config.toml
num_hidden_layers = 12
hidden_size = 224
num_attention_heads = 7
num_key_value_heads = 7
head_dim = 32
intermediate_size = 576
vocab_size = 2048
hidden_act = "swiglu"
norm = "rmsnorm"
norm_place = "pre"
norm_eps = 1e-05
positions = "rope"
rope_theta = 10000.0
rope_fraction = 0.25
qk_norm = false
attn_scale = 0.177
bias = "none"
tie_word_embeddings = false
parallel_block = false
extras = ["capped logits"]
init = "trunc"
init_std_qkv = 0.0451
init_std_o = 0.0
init_std_up = 0.0451
init_std_down = 0.0
optimizer = "adam_variant"
learning_rate = 0.00142
lr_mult_qkv = 0.7
beta1 = 0.95
beta2 = 0.99
lr_head = 0.00578
max_grad_norm = 1.0
warmup_steps = 314
schedule = "wsd"
decay_fraction = 0.608
decay_shape = "linear"
final_lr_fraction = 0.1
batch_tokens = 32768
max_seq_len = 1024
doc_mask = true
train_tokens = 251600000
max_steps = 7679
dataset = "wikipedia_en"
MLP neurons of a small language model. Each row is named by its layer, matrix (gate and up: input weights) and neuron, and shows model dimensions 0-191. Each number is 128 + 24 x the weight over its row's rms, rounded and kept within 0 to 255. Numbers have three digits each. A neuron's up and down rows have the sign that makes its largest values positive.
After each neuron's rows, "fires on" lists the tokens most often at its 100 highest values on Wikipedia text that the model never trained on.

L7.gate499:121105100132152107182129094137156148156144144123136170107101138078157198165146142097123149112142094110104105100121147094126097159134129141119094145154129165127164110105138138135102139142108175132136121131148149168136098138163091123119150113186109122113139127106140127136132128127128135089133125111116148113117146110164107134146066131125083137113099130097155173125130112132109135095170182091160125101090147107120084118151134122132119169130160135141086082135131142126114124134172140150119126125117133096134136151104166140134121128091166129151101136160140108146168128116136108177
L7.up499:138149111127104111163122099156163110158149131123121142186131112123150162118110164115172136127110094129132138119104100149083108137133133148087114125133144125119163118118126131115122125119134166132137119111086143147147087135143116105126110142178094131149159134091125080128146114111110109155160105121136145106115153075129144121131094102110126108150135120107147176136188130088128112148164150100161103129081153128145092085147155138145125170168138133100086105070148167092126116151142176161111123143157090104130148120101176125152130117119136117117136120087144137172172146106122145157
fires on: "er", "ist", "ker", ".", "ner", "et"

L6.gate322:099110145102136168146101179133156062132124125147120108138131140151176158140133120134117161108124134132151154126137135131125124155139107128136133158131108064130125116116147145124120106146098117115087106139095160099135123096147135115165148114127142181123111118132127126109103126109134101105130152161143072074090139155176151137111121119138136123120123140159095139166096126152170106131122167140107124108152143138170123136098127106111110162110116135126135133122105097109190120083097156135113091111134119114135131103106170168178158135183137160136140133155115113159102093093145176148
L6.up322:166115144128152123066127109155129082135089129135178139104120128195118127098155118139151134123100140159097120110111116100128159097170104130156165103102166113178069120107124119114084137109125124087100109153165100124120097157130114126120059091112123084131166125106133124089137130095146115150139147149131183116091080163128138118145095145127161159159149085152133119165086125117161101138112148132145110124124131133127137143144127115128142168161159109114152090124110118140120099132121134086145131137127126132124140135138149125157070128125131093142134180138131121132112166134134165140
fires on: "s", "it", "ad", "l", "ic", "mit"

L5.gate412:152139128158113128146169117149140093146155106094146127105108148157113152135111130134094132154130145163137162177068128092115108116114113095125187157120131153138102150095112124097084132108161144098119151122143108106152087138106111141128088143140156115118149143131140133136127112109167089113080108119097151135158116117129090144138108107148127121106140167128175090154142094133097127191129123183125113138129118091157139155131171164127125132158136140209113178113100122131154126096066096081136105120197096120123107111134122108108136127144135141154116095137149131127131112119134117182
L5.up412:124135115121120104106120177117166140156137114112107076113084116156142102134155139112152082135144139174131104103160104078095144098098135111159133178191109127074166134139147145149109097148166148105076125135107117108109106167181098101067136150136127139144140148161134177132168077145118109128090102135134157117108128136128143156099124099132092150135106164141148124147127145089077123143148166153166128142133098131140144141124117158155118150134078121150127123142155135144100097135118096162134114128125124126099161124125122134093132133107113115153130118135098116164107145114123143112
fires on: "min", "par", "gin", " before", " though", "w"

L7.gate560:134112135154175141132101137174175123116155162151091105133097192145136167134105107137127111109120106167151122141113094104114092138147134141182152146157155119133146160180110098129090135121100136176107144157131131133116131131185120155150130138140124155118138167153136140094147111146150108085117120088134125130110103101125139091171120136111145118132158148119123103110088123111151126129157146135129155132195182161136116104157136141156113085159135122144143116099102156142141096133126143107103091128145105115128113168118178128175154109115117130108115160145147125090151137087135160113
L7.up560:129147132143112127150108147182153104143078158094153150207121120152119128093101102121103141121127110119172125127132120125101164111135135130165118086126135101145185127130106112140114126121122148163101100129155100138092135071094147115105166136123117097142147145119149120127154141142127191113113145088108153132148141158120148098125142112104167143124177117124163105155157117134116118115145115156121117146114120112117097140135157123143113092138143146158110089144133108090111130164141104131134139142153102103161080150101165120136131118133137125120080161130145125133088134133109161181
fires on: "ver", "equ", "val", " =", "vol", "pe"

L7.gate394:107094142146170133162152091126133101123130138153103131118172145047101117147121103158083128155135155117147093125130124123165118129106114150104086129092146147163093157124138146155110165138154123123092121099151103138104115146106125144145175129075110095144167101139151154107150103152109083123128102110116096115095160147132163165103125131141119132133127150072125126130158107125157127112129172102145141157102145139093138137103137135197116095146158150134136119101084147143132170140139116110097139115153117107146106092104080129108157137128144135145140107086109134091117111182133116150
L7.up394:098028104161108101113132102158131075113105161113128148120156145128127139128128145154166131161105133146152105136124097130144140096118128111128098078121156115151103120170103146126086115100123112133121150097143106145114124147138163109139136119131080141108120151107132130128110134119120106142129145147140132125102158122163090126064148140159130150107138115148133127169135126164069143125158150118146104135112163115099191110115151113144160155146119112102159137113135065130163106109129140132120163152149116097147119144125106144142160109161128110134115159111086150085095114148129152104
fires on: "le", "ing", "ni", "ic", "ine", "i"

L3.gate366:149124101141146129121061119169137092129122130145143168133093144089129143132117134084141137108143128157080106132156098109110128165126117111134120135122125152133106104111128081124115134186101145121130099113161142170141118122157159109123181124110114188093109103136153072136070168156121151127107168138105143090102156159147132122134143133105134156110085105169163126081181136142146127147142084152092110061133153137139115131143136131133097193106160106114144141136121140134139112072133099101087136123126159110123153149124155081107112152152125085128156118113146122126132126135129179133
L3.up366:147121111148102108097082103126122124121137125133148171140087160118153133158145136102139101143128113172138154110112112122135123146152126123129189108100133103141142080137171084131126141155109076156123142114160128136138132136148157123144169115133128163145106130094186104137138124140107134159095147172161156101121123181131103152126121110091150147091131094129161089110145141106103087116129122110164130140144107127135103137157153134104068138121164128140126145123105132112121136144160156123104116076136076099146124140140166091091118155150139080175163146104135112149139105116124146171
fires on: "lo", "co", "21", "qui", "ó"

L8.gate326:131126069139130111114164174110118122148163115128118163105157130174141162109109112143087109188106129132128123112155075057148133121136126159105133137156163134088099064108092115133123121143105131123133113120155120098146119120146169146110120129126138085155126120133118113158114127137117160151122135091111129129102110126165175159177120130154102149119108137134134086118130161132117127074121136124137141157170142130124119151135164121117076146128082174117125087100116117117157146079149139185169118125124157106172169098146102130117096169094122144116131103118106134121095136110132135121
L8.up326:152107170145082131134128099101146116113147088136130131131147097148156132122124133132132122139147145084164128177098154133125149086113115119128130111163150120120120086125129131127161103134112153174136126127117133130126125149140188126148144127167145142154095102135166100113118091141116155144128128117138132146081067144132118110117124145131170108120106159160103096134151102170152138105082115129142114197127117106148130123115099141125081139115137158173166136091113137122122162122151152115133138111195115132161152063180107159128141126111139144124114111119102152138102146110109057139
fires on: " of", "d", "ni", "cu", " in", "mb"

L5.gate102:117119172136133122156130088130120127090137119154108108103089133126169112088166090064168109139105149131155111129128144155079132104116159078127126116128136160166153133117094141126093191125175145091073130136186164143108100108134120147179138141086125146123181148128131143093122132156161155125149125151142119111132137131153140104127135124114139119151124086156129132117161141144124082084132111141120096131109100134156114128115095117099146119177158134093094109133119144090101114084152075117130110184167118088139183170115165141138145130119148113144132120117116154128101110093120121102
L5.up102:133108133144087138142135116117114130118106114173113142108123142102137119093136119113104092148090182076104149122149128140126133113145157086123150154127116097143153114164104154144093120103139150136128133154165122104101134113111074128131097118103114134155148166100123137109116128111142117141101141136159123109137121124187136086154128130078124107152074129139125115127127114123098115118153128132111090129133057112164157110077130108068164143159133138117094102107158139110128087106149089161123134126144141080141113134151141137122148123082161132157139116109140123157095120161099081105
fires on: "im", "cu", "e", "am", " sign"

L8.gate121:156091105087162142103144126115157173130158148113134131139115147145120123137110108124059098099115132126159116120115117154121108121110090109135128141124097157153115054116133149189138125122097123157119118153159132138144139124154098193135156150115110096089096109110134115098133146110166106155113051137170109136145096162138169064146097162134090140108104169124161112166129133148129131118148147143131121173091134166073130126125125108134115143164148122107102116115122150118145142126144151125118145113099078136116113127168135099135117118107135151153177130141146139101113094116119127127
L8.up121:113110152105128118092171136114138182107146147098142122172142140130088124147165137127104135105134131138111117127157143111141125119114154144132147149103099168160135121126126148130178118073163155118131107111132082130110108146174086105109153101149091160147116132131162116179124100112146121123132135089161140101131108184118135117140092124144119128114106150101144147202094151159081162143113094174140168161126119134112126084115118110137104139151110154134171160134147101145161116164110120105101173120110137129132086114179139110112143108100097114149135090135122105138124109143135069138
fires on: "n", "e", "fe", "y"

L3.gate60:146138128159161154116153094113134143134140131161153152171148141159153125144135102129115113128135087137101128116105087085142102141116103101159117094122130117086135123131129143116101144109144105144124116098116140128121114116154140123159179115111110092157144128154132118140110134126117107149124110102125132119124126127181151153130160174113106093131161119136117096105098141146151132100106151138157186145147127151124123141095139045087099153137149130111136103141098106152181130048144195128172123095097135135114127112166118172153141133131152143126116164131094090118087145121109157166
L3.up60:150125161125144125107162085108149142118152121150138160138129114157138126118132085139084110125144107155112108093155130132160138151134090135128156124065136115104110121137140155139076147095120132168117118133157102151142092143150116125114125097091115109092171143135140089128120093138096125155145089107152129139174122135120169108117141143132152139132163119131132127162150131152112124096122127121137148131099133080131130155073112096077125110123148087098135170132145140107141106101090162086136126116132159139133120091158125133168170135129164142156097143119101170094120151144120140138
fires on: "d", "m", "ic"

L6.gate243:113157073090124149095134165121146168097125100143135097165153133146148122145129125107093120108113113153152152162150114106108104139117148136193121119183113139152136122143152132135109123140160147103170113114142132161140076083116079131112131130097146118107146126135155116117123173138149145110125157102140164103108151128117158076157108111121149126114107142107068122163138129087147167131133156157168153131147116133135078130126167086112129128146132106158094111163106130087128139092084134108144079148157111101077127152118135138158093138104105150159165117110140157122117092126157114103
L6.up243:080119113118182117103164155131138150103130112131129094175138114151084139135136134121057149116154117143131135072157131159118112130165135086167107134145097142170147132157085131128135129102057147099102132116108103131153144117149097141077191132149117135135111097155128125110123173146154110093149119155149136124160124148130129122137123097139111122147141136118127147133106161148103117177203098130130163101179111126130121145139121116117111143143119148123102127111116108129100119131112135136135109131166135114090125133172100086118168102106133118105148138122130082135136108132161165079
fires on: "p", "c", "im", "y", "e", "dy"

L6.gate527:127153145176123147144141088126129099076124140102153152119161157081135132117116136161117114135090139090148071112109163145149091121131121125122096106129120116097106154101091134128124164111108135114102127114149139127125142118115133122146135085130111116087120103159127141122123056153130115118115131119159109085092145109150134079176149138124086143072114133145131147190140116110140112130138145103160079140096105090107100134092132096114087133126157111112100119125157106140140186099132110109134121131153137111161108126141169108134144137120147129069177149101099124112096150157144126151
L6.up527:092123115140163146151148121159138133107138132101169177133110138131192097152110093128128128184119119078156116155126162114148106146130124151087098112122121139111130134122121155118118150134081147181123103113109119121177139129077116119131121122115098094120118111110119141130141171153132161122124152162165124130138126109149149138139125110145127128106125101146116136183122137127112113094120132075146149110095084131151155118104121122163139090132139100093148183117115129168157155101115124160110138151152179189171124116105143144148147118158160128130126168085123133161149158163141103120
fires on: "ing", "ant", "ult", "ine", "est", "ite"

L6.gate176:090122118085129142144124158111136152127123112183084093153105141079143149197139113137116116117078113096126135119128153157118118147149144131152145184122119146096123097104120124156116139192141132130103114116169116139104066126119126154141110139094156142119179080161143156103111156138121096124122107129110117123119137113154136120143092137100091115127156115139148127145126112108091123125121118112120104120114126123122149087130084149089171125166171123121130130098137114099089106137118094139134139157167100113159141171140095123136135140115158097125165160095108125133100150154124146125
L6.up176:139129082100124151097154124115145120098123144105126133141080117123151119132106099126153097126123146143118164127143141120075120129122167088153140141121155162134114118139081173086108106155117120127116138134146094095119100120109116139108113147139096160096123095133151127099103128127132105128157086130079110136113106161114075150106126167102159128134186092118129110120159136156090164122156070134086139118115113097135147116127083151062175092133121109108122137112131129113066106099158110143121135147152119121170116166137152132144172119127134115163153131113153121166138141135151116148
fires on: "om", "em", "am", "im", "rm"

L8.gate380:097137111135142142150137121155119123106126151093157158131138138104135104140118096124126115139137108150100113127132158184092155082098077118209116109184151104121087155136130096151135140119142103126079140114156146134128109154137158134163165111132135133134157133113128142096083102098118133124152114151114142138119106160121097128175131146137139153138156093169154118160147117095138108142108127107130124088139133146146136165126171119140105142112140146139106118123164092092123167133114118073142173154145141109138133154126140100105143156091093111114110129154145111133139144119139176111
L8.up380:130139167133143146158152097099107184155169130120111141133115175142124129092129117181131120094149121182176156127137133170124099119148137097130121130154098122155105162136114135155142108104100133141090156163133111134156173145148114109114121155154085121096110132108162096095103061140140132125099099126120113134135136077137127125120131119166127100122110150148106108108101133102148129112117090084102151166165138113124115177135151115146119113132130125104146123148161141124168112148085118074177142122126174123133125130138114157114193116139139111131196152110139141116142130098163130128
fires on: "re", "ad", "-", "at", "ion"

L5.gate149:140118093127178146158104196156134136161112153140110100130137202112151125143125107137142103109131116134069100118142091100101136147097120160128161123139115128124133126127120144131183147126156157140118136111118137135177142151157138134118152112143108137111136078181148145116128119155144112105171079108067135109148086129164114120134111164121054124111122133147146134109120114128109097141138162127114112095125152144155136120133162144150139174172134163120127134138104142148144136139172129147136118110113134140094127179142127147102111119095109136094138146145123171121156128101108144123
L5.up149:171144106131118131149087180135116108140086139153133149145146174103122139133132135134174155083146122173107133122122110123086150132076128123129210113105132089121109146140126167105161155118148177120133131144144133128156130138098154104118143149099125115131112104135108115129153138126129111169125106092120172098199102125115104126153120144152101124111102140131092112127145108147095149154115160110110106056079132126151132146153128146159131156161133114128117162098104130141124113174124147115114127109117135112105147136144140168127118089100138154131108118145134155157164116094061110137
fires on: "ker", " single", "ner", "ler", "led", "ward"